Weights of a small GPT-style language model, trained from scratch on English Wikipedia.
Training: a variant of Adam for these matrices, 1047M tokens, 3994 steps.
MLP neurons of a small language model. Each row is named by its layer, matrix (down: output weights) and neuron, and shows model dimensions 170-265. Each number is 50 + 12 x the weight over its row's rms, rounded and kept within 0 to 99. A neuron's up and down rows have the sign that makes its largest values positive.
A block is one neuron, or neurons of one layer that tend to fire together. Before each block is what it responds to, as a language model described it from the Wikipedia text at the highest values.

Responds to: Adverbs and particles like up, down, over, out, along and back, in phrasal verbs or compounds (upcoming, upbeat); also first word-pieces of names and titles in tables (Up, Dunfermline).
L5.down251:62 63 40 51 60 59 46 42 47 61 46 63 26 44 53 51 59 59 56 45 60 55 42 58 50 49 31 50 62 44 40 67 37 45 53 66 50 56 62 18 52 64 76 48 49 37 55 30 52 64 41 49 57 77 38 43 64 55 44 60 57 51 58 43 49 71 45 25 45 51 54 38 58 64 74 51 32 40 53 42 63 29 46 34 33 44 34 66 50 38 49 51 37 52 58 56
L5.down789:62 75 42 27 59 59 58 36 48 37 64 67 43 50 44 66 49 60 39 52 50 55 45 43 51 54 38 38 41 40 36 51 75 65 49 44 76 51 53 41 52 52 52 46 67 51 49 54 43 49 40 69 43 46 63 33 51 63 51 45 54 43 64 55 46 44 45 58 38 29 68 57 69 65 36 24 34 29 43 26 40 54 24 59 41 30 62 60 50 41 54 62 35 36 38 36
L5.down1053:62 48 54 56 54 30 52 43 33 54 34 45 61 75 52 26 53 44 57 51 38 40 46 57 41 36 52 44 40 56 48 53 47 54 61 39 58 59 50 65 53 43 69 41 46 59 72 67 79 45 33 45 51 52 50 34 51 52 50 43 64 41 47 35 57 62 64 41 37 53 64 53 42 59 27 43 64 45 43 62 37 35 41 33 56 64 66 70 23 26 49 33 46 48 69 48
L5.down1430:59 39 44 33 36 69 46 56 56 41 69 49 34 40 36 57 46 62 86 38 43 50 35 66 45 41 38 29 59 75 57 55 51 59 57 40 18 43 49 43 43 20 64 67 52 46 53 35 53 48 57 57 57 55 57 45 62 51 55 55 29 55 58 41 32 38 48 61 48 43 44 61 63 35 54 57 53 38 18 47 29 33 53 48 43 75 41 46 39 62 48 46 35 57 44 54
L5.down1604:51 36 49 45 78 42 54 59 36 36 37 44 35 32 64 38 64 34 30 46 60 59 34 55 62 57 40 80 44 65 65 46 44 62 29 68 57 46 49 53 31 42 22 59 56 55 54 33 62 44 51 47 42 77 64 40 31 68 32 60 76 84 51 59 49 53 58 45 39 59 49 46 63 30 39 41 33 47 48 39 55 30 59 44 44 44 68 56 51 64 47 72 40 58 54 49
L5.down1620:28 35 58 31 48 42 63 31 70 47 54 48 52 39 54 61 56 54 48 60 36 35 64 70 51 64 46 55 68 50 63 34 53 51 45 37 49 61 50 48 50 40 64 58 57 58 63 61 31 55 29 47 42 26 50 39 62 51 69 54 38 41 46 67 46 45 42 42 55 36 50 64 45 39 74 36 62 27 50 49 40 48 42 42 60 73 37 36 60 50 31 58 56 48 66 45
L5.down1723:46 35 63 41 51 47 62 67 68 36 24 49 41 19 46 52 16 46 37 46 42 56 37 69 39 48 47 60 54 62 39 58 53 45 60 46 50 35 51 43 43 56 48 37 43 46 47 34 72 46 43 57 47 62 52 71 50 55 48 43 42 49 49 54 51 39 36 54 59 54 47 61 63 39 84 51 62 52 36 44 40 60 26 49 57 63 72 41 41 55 49 42 41 30 47 55
L5.down1750:56 58 58 36 54 54 32 31 55 57 32 53 32 45 62 39 36 52 51 57 63 48 49 29 31 55 62 49 24 48 35 54 48 57 60 48 45 46 45 55 35 67 42 50 53 45 54 40 39 51 51 62 34 53 51 59 62 40 50 65 40 40 53 54 36 56 54 64 59 54 66 42 53 41 44 50 61 54 44 39 61 33 21 51 46 38 34 40 62 40 63 47 49 52 40 55

Responds to: Last or middle word-piece of proper names, mostly people and places in tables and lists, such as Helsing-borg-s, Guastavi-no, Archer-field, plus CJK characters.
L3.down947:28 40 53 38 60 65 43 50 44 45 63 49 41 58 71 55 63 35 60 62 49 52 39 57 49 33 58 55 47 22 53 39 38 44 42 53 49 40 45 59 71 57 49 53 46 62 43 39 20 76 51 59 48 56 37 59 71 53 39 60 76 36 50 56 43 64 58 45 52 66 35 59 49 44 71 56 81 59 57 53 51 51 18 70 55 59 50 48 38 38 57 45 50 68 55 60
L3.down1468:22 65 59 46 57 46 43 26 55 30 65 73 34 50 63 74 48 27 67 48 40 63 41 66 58 49 44 48 64 43 56 68 53 42 28 41 23 51 43 65 47 50 51 34 56 40 45 58 56 42 51 51 59 52 53 30 56 46 47 48 30 22 63 57 42 60 68 38 54 38 43 74 55 44 62 58 41 58 41 47 58 56 39 64 56 53 54 57 30 51 66 56 68 34 45 35

Responds to: Abstract nouns, often derived from verbs (-tion, -ment, -ance), placed after a determiner or adjective and usually followed by of, such as recognition, appearance, establishment.
L3.down475:42 53 56 29 71 78 64 36 55 47 53 20 51 37 50 52 44 48 66 50 41 49 54 44 68 53 62 39 47 79 70 53 27 38 41 40 40 57 61 59 44 46 65 55 53 57 65 25 31 55 48 48 68 52 47 58 52 49 37 55 47 50 59 40 24 58 66 39 52 62 52 53 64 50 34 50 64 60 62 29 63 52 44 45 52 34 36 25 72 52 45 30 49 54 78 68
L3.down1619:33 47 67 37 55 49 31 24 35 62 51 77 48 36 73 42 47 45 54 50 46 63 40 46 31 64 56 51 31 44 54 68 49 41 58 54 69 42 49 46 40 44 70 38 36 40 51 55 34 61 44 45 60 64 57 58 37 55 59 60 40 55 31 62 48 38 67 51 47 55 61 57 54 37 43 64 45 57 45 57 76 71 52 43 33 40 36 45 60 31 49 39 40 36 70 56

Responds to: Prepositions that open a phrase such as on, to, at, against, over and under, often sentence-initial before dates or the, e.g. "born on", "won against", "On 1 December".
L4.down364:42 54 35 42 53 60 49 53 49 49 58 60 57 49 71 63 63 68 64 63 36 62 60 55 57 66 52 55 38 33 35 63 50 50 38 59 48 55 37 54 34 44 54 51 47 33 46 60 56 66 44 62 51 46 45 50 55 49 54 59 23 37 33 36 49 49 59 51 55 43 62 49 39 42 72 49 23 35 48 50 52 38 49 50 47 39 42 58 45 57 46 75 62 33 55 55
L4.down667:44 44 35 54 68 54 44 58 40 30 62 54 48 69 38 72 53 67 45 46 58 41 67 63 21 56 50 61 39 59 28 62 27 45 41 53 65 38 56 61 63 52 55 42 37 34 43 50 31 44 48 46 58 55 49 39 47 49 55 64 39 64 39 37 36 38 31 48 46 29 52 30 51 66 55 52 47 31 21 72 54 57 41 44 44 51 48 57 65 54 49 62 54 57 60 47
L4.down738:41 63 17 33 62 43 56 48 46 41 43 57 40 56 42 49 45 52 41 49 45 56 62 37 52 61 42 51 44 20 39 45 66 40 54 54 71 64 63 41 60 38 48 55 68 47 53 32 46 35 50 35 54 70 63 73 56 49 44 47 50 60 41 63 56 54 48 34 56 48 41 41 52 43 57 78 53 50 27 63 53 58 59 23 49 54 56 49 39 43 61 50 61 48 55 24
L4.down1203:38 61 45 33 32 35 51 46 31 67 66 42 46 60 36 71 44 43 29 37 61 72 45 33 38 68 39 32 57 50 28 80 39 47 46 48 40 51 48 27 61 57 44 49 49 51 51 38 32 28 58 35 58 67 54 52 43 44 52 36 63 47 55 64 56 37 53 55 39 55 52 55 46 54 63 44 51 58 51 70 46 48 45 38 45 65 34 60 70 75 66 37 62 51 55 60

Responds to: Abstract nouns heading a phrase, often after "the" or in section headings and before "of", e.g. Criticism, importance, interest.
L4.down245:50 47 41 49 37 51 62 61 61 62 64 56 46 65 52 53 47 70 45 67 47 32 25 63 50 40 65 29 49 65 55 59 53 54 05 45 39 58 47 51 52 74 57 41 52 49 76 50 33 49 65 60 67 64 44 63 55 34 50 47 37 46 58 27 42 41 45 61 46 45 37 51 64 48 59 49 59 49 58 64 70 51 52 54 59 54 36 55 51 34 33 48 49 40 64 23
L4.down290:55 45 62 51 56 34 69 46 38 45 48 42 12 46 54 63 36 40 48 50 48 58 54 41 55 56 34 60 75 70 56 59 48 40 58 39 36 44 46 55 62 41 36 61 50 37 42 75 51 43 50 51 44 58 31 37 65 36 38 54 31 38 56 74 52 48 67 46 78 45 40 38 42 39 48 56 38 46 58 65 78 54 44 62 54 39 42 48 51 54 44 49 59 58 59 50
L4.down673:32 39 49 61 38 32 67 53 50 56 53 54 59 52 43 34 50 49 49 27 37 61 48 42 51 43 62 71 44 43 67 57 41 45 39 69 60 42 40 64 28 45 60 62 36 39 44 66 62 63 69 28 37 56 52 41 46 50 41 23 51 36 48 64 59 39 44 45 37 52 40 42 67 45 67 56 37 42 41 37 48 21 54 40 66 52 54 56 34 49 68 50 64 47 42 43
L4.down1399:24 47 38 33 60 52 43 37 45 57 55 59 63 52 34 29 52 60 51 37 38 54 60 38 42 63 47 62 44 52 66 35 24 63 43 26 50 45 69 56 37 39 54 47 46 47 59 51 52 51 60 58 65 34 50 45 63 49 21 48 50 60 59 65 47 57 54 56 60 52 42 47 85 66 52 45 52 40 45 44 37 58 33 57 51 33 48 30 51 48 29 56 51 49 54 39

Responds to: The first capitalized token of a person, place, club or company name, often a partial word, as in Kazu(hiro), Gain(sborough), Gavin.
L3.down362:65 40 60 50 53 47 23 67 52 38 53 44 21 54 44 47 41 54 51 65 60 59 48 39 70 50 57 53 38 56 61 47 49 52 39 52 46 55 60 52 30 59 47 35 75 58 58 32 53 40 46 62 27 56 54 38 42 36 42 46 25 47 71 36 58 50 56 47 49 42 47 50 60 47 26 46 60 44 63 57 76 38 39 73 52 67 50 68 38 66 43 46 37 52 39 37
L3.down1343:46 65 55 57 64 49 40 50 56 53 42 58 58 46 33 47 46 62 40 36 51 38 63 47 46 50 40 48 65 38 55 39 64 58 42 42 63 67 56 45 61 63 45 41 40 41 54 53 37 46 46 66 33 25 63 59 77 21 32 56 44 49 74 44 44 61 42 46 46 40 46 45 22 47 46 59 54 43 37 44 44 49 52 45 53 49 48 64 41 47 43 47 51 54 48 25

Responds to: Final word pieces of non-English names and places, such as Kubin-yi, Guang-yi, Străș-eni and Saraswa-ti, plus scattered table cells and ordinary words.
L4.down505:43 61 46 58 37 39 65 52 45 56 37 73 70 54 70 60 47 40 54 58 47 60 65 57 72 54 45 71 47 35 62 54 45 51 46 36 64 35 46 30 46 38 41 45 46 54 47 40 53 50 37 42 57 58 41 40 57 48 56 43 63 37 49 44 37 39 69 68 34 37 26 45 68 40 54 47 55 69 49 68 56 65 67 50 46 38 39 75 31 53 63 44 41 36 37 52
L4.down1110:45 43 55 69 62 33 42 45 53 43 42 60 45 48 71 56 43 61 56 43 74 43 47 50 44 52 43 70 54 77 57 70 40 52 64 41 79 78 31 54 54 58 33 55 57 32 38 38 69 67 34 49 52 62 33 56 57 41 58 64 53 48 51 55 67 37 22 52 22 32 51 66 67 72 31 34 42 59 51 71 34 27 60 59 40 43 49 51 53 55 44 53 45 51 40 67
L4.down1416:79 47 50 37 62 34 47 41 69 48 44 48 55 60 64 39 35 62 36 50 63 50 30 50 55 48 19 49 50 53 46 62 66 49 44 27 42 61 49 35 50 58 48 26 70 38 45 51 56 52 53 35 44 38 48 61 80 79 44 62 61 55 42 58 36 61 44 62 41 32 40 31 39 73 50 35 38 59 34 35 51 26 57 86 55 27 34 54 52 37 67 57 41 53 29 57
L4.down1894:55 55 47 65 68 51 54 63 55 45 71 42 66 57 51 63 71 60 49 53 36 63 62 50 57 37 48 63 44 48 56 47 64 36 58 56 67 35 41 41 39 56 48 82 46 55 47 57 52 50 66 59 48 55 71 58 46 43 32 51 59 34 47 74 45 61 46 62 38 53 60 34 57 23 47 50 35 42 43 68 68 60 46 53 36 48 68 42 53 48 61 34 38 42 26 54

Responds to: Abstract nouns naming an activity, process or quality, often after an article or adjective, such as training, corruption, encouragement, burden.
L5.down228:48 66 51 40 70 55 58 36 51 43 56 58 60 61 46 55 57 73 52 34 51 68 54 23 51 28 28 53 31 53 38 54 42 58 73 61 57 69 57 57 61 43 29 66 51 63 63 73 51 27 47 38 60 60 66 51 53 56 58 50 56 38 73 35 42 65 53 46 43 36 56 53 70 58 38 53 41 59 30 57 52 42 51 59 46 40 45 51 55 61 51 77 52 44 63 44
L5.down1025:54 71 38 54 45 57 54 43 51 43 80 47 58 52 29 73 71 78 18 37 41 64 63 49 56 48 50 48 42 54 38 42 64 52 69 42 59 55 58 65 46 49 55 57 39 72 79 60 33 62 58 40 54 53 43 43 57 34 49 44 38 47 70 39 57 64 54 66 52 36 37 54 39 63 50 32 51 36 50 43 47 62 36 54 52 58 67 63 54 73 57 75 42 50 44 37
L5.down1095:63 51 61 64 34 62 50 62 52 45 58 58 59 65 62 65 28 43 49 54 58 56 61 40 52 52 49 58 35 72 42 74 49 46 52 53 70 46 62 42 29 41 73 33 36 51 70 73 43 69 60 59 67 64 22 49 45 34 42 26 66 64 59 41 66 59 63 37 52 49 51 48 62 54 66 33 54 55 67 54 76 58 37 43 40 46 34 49 64 52 58 63 63 42 31 55
L5.down1165:49 54 37 57 63 27 44 50 44 60 45 34 45 36 44 57 42 57 28 43 35 68 43 56 48 36 49 62 27 31 67 62 48 24 57 31 62 56 57 51 34 56 32 46 38 36 54 44 38 41 76 36 26 47 66 29 41 52 53 60 36 47 38 48 63 46 68 49 67 42 50 64 37 33 47 54 48 28 26 36 53 63 39 54 63 47 38 44 61 38 53 87 55 49 47 40
L5.down1169:27 75 54 36 42 76 59 66 56 52 60 53 49 43 57 50 54 70 53 63 59 61 49 52 33 58 61 59 53 43 68 47 47 44 77 45 44 39 61 41 43 53 60 25 49 51 60 54 61 55 63 70 73 53 27 49 47 59 37 55 43 52 38 60 59 53 56 39 52 48 31 59 57 60 66 66 53 53 54 39 77 35 19 33 25 56 56 38 25 38 76 55 34 57 62 62
L5.down1396:41 32 59 35 50 49 53 42 69 44 81 28 71 61 53 45 34 56 42 56 37 42 61 40 82 41 46 52 48 34 57 71 48 45 47 41 44 71 45 36 43 64 49 18 46 61 64 44 60 47 51 20 56 41 36 65 54 43 51 41 64 48 51 57 49 46 53 23 46 57 53 39 51 60 49 37 41 58 59 31 52 33 49 39 64 43 55 49 34 40 38 51 59 49 62 33
L5.down1651:29 50 52 44 61 19 49 49 64 40 56 62 65 47 32 42 45 63 58 43 49 38 42 52 52 37 51 40 43 37 44 63 49 49 46 51 44 52 44 56 56 34 47 34 42 65 57 54 39 40 49 62 59 33 46 40 54 61 45 53 51 33 26 41 67 46 41 33 57 57 37 62 53 56 57 35 30 30 49 35 69 58 50 56 52 48 38 36 39 49 47 47 50 45 33 53
L5.down1806:44 32 48 35 57 68 46 51 50 66 43 55 61 50 71 62 80 65 41 58 55 38 72 60 41 45 50 48 58 33 28 39 39 59 31 62 51 42 58 24 48 48 54 46 32 43 54 42 67 58 39 41 37 52 29 51 46 52 62 44 37 27 38 48 77 58 66 38 26 60 50 63 45 25 48 64 57 51 56 48 53 19 28 52 53 59 70 41 64 36 63 66 54 53 53 50

Responds to: Last word-piece that completes a multi-token proper name, often South Asian or other non-English, in tables, cast lists and bios, e.g., Varan-asi, Maru-ti, Hinoj-osa.
L5.down304:75 59 44 48 38 75 36 65 42 56 58 49 43 71 26 65 51 52 63 68 41 60 55 31 62 32 62 58 45 41 45 49 44 43 48 40 34 37 40 51 59 59 80 55 51 42 59 30 59 54 50 64 41 50 40 80 44 51 65 38 50 44 47 52 49 55 61 46 68 42 73 36 49 28 62 42 33 46 41 33 33 33 62 49 55 39 47 75 41 32 66 57 41 57 50 62
L5.down337:46 40 65 52 48 48 50 58 69 39 46 37 56 66 67 52 75 35 40 62 39 61 42 58 66 53 32 32 42 33 40 46 46 57 57 71 50 31 76 49 29 49 67 49 53 62 42 77 54 56 53 48 71 44 50 36 54 69 40 62 66 57 58 36 42 33 45 28 55 48 70 54 48 43 38 48 43 53 39 42 58 48 50 35 63 57 50 40 52 51 73 57 35 39 51 34
L5.down594:51 60 32 56 42 33 42 49 45 50 50 47 54 41 52 56 46 57 48 37 71 59 46 44 59 58 52 58 63 55 34 49 51 80 33 36 73 52 47 47 58 44 48 53 37 52 63 44 45 36 42 49 53 48 75 51 60 61 63 51 57 42 63 47 49 47 64 37 42 45 43 41 64 61 40 33 61 49 54 52 40 38 57 28 29 42 41 52 66 40 63 51 62 48 47 43
L5.down614:33 73 61 54 45 63 49 61 51 44 47 61 60 41 62 64 34 53 53 45 38 46 60 66 33 50 61 57 77 32 68 39 47 35 64 48 56 54 50 53 58 52 76 60 65 82 40 49 69 52 40 66 61 26 64 51 52 49 36 39 44 46 53 48 55 45 48 12 61 53 38 60 37 36 43 33 28 61 51 54 44 49 65 56 57 70 46 49 44 49 43 40 42 66 59 47
L5.down728:45 54 54 52 70 59 58 46 30 49 90 44 47 45 57 62 49 46 35 48 47 64 45 57 57 75 63 73 56 40 50 45 56 48 43 52 54 58 27 57 32 53 45 65 52 61 63 38 50 58 43 36 46 49 48 46 50 61 32 54 27 74 26 42 52 41 54 35 54 35 47 50 29 53 49 60 50 72 49 51 55 79 59 63 33 48 60 41 44 60 64 68 48 52 55 37
L5.down1055:54 56 56 64 59 48 57 42 44 51 49 21 49 43 76 55 48 41 48 41 71 28 73 28 32 49 69 53 47 31 35 57 59 31 50 49 66 46 37 17 31 54 33 68 55 40 46 41 41 49 60 49 49 44 39 36 51 60 37 63 55 51 54 39 40 34 58 46 40 46 38 62 44 32 29 54 59 37 29 59 44 41 57 45 57 69 50 46 53 59 43 61 49 54 61 48
L5.down1451:34 16 57 26 56 40 42 46 47 53 67 51 40 52 45 35 63 53 30 39 61 56 35 78 38 63 41 45 55 48 49 43 65 49 52 46 54 43 56 48 65 57 42 53 67 47 54 41 49 43 54 58 60 60 73 38 61 64 38 72 44 61 64 41 51 42 54 39 38 35 87 67 59 40 43 71 52 49 54 41 54 46 51 57 31 63 49 39 56 32 45 72 58 59 47 64
L5.down1745:34 46 51 72 49 33 46 56 48 59 49 27 43 46 49 50 54 63 54 73 30 64 44 57 50 48 37 58 42 36 54 54 36 52 35 53 58 35 39 33 46 42 50 37 43 44 49 60 79 56 56 47 48 39 62 12 47 66 43 63 64 41 42 68 53 37 67 48 43 55 39 38 51 41 39 53 32 57 23 36 47 47 44 65 35 70 68 75 53 54 52 53 63 47 37 46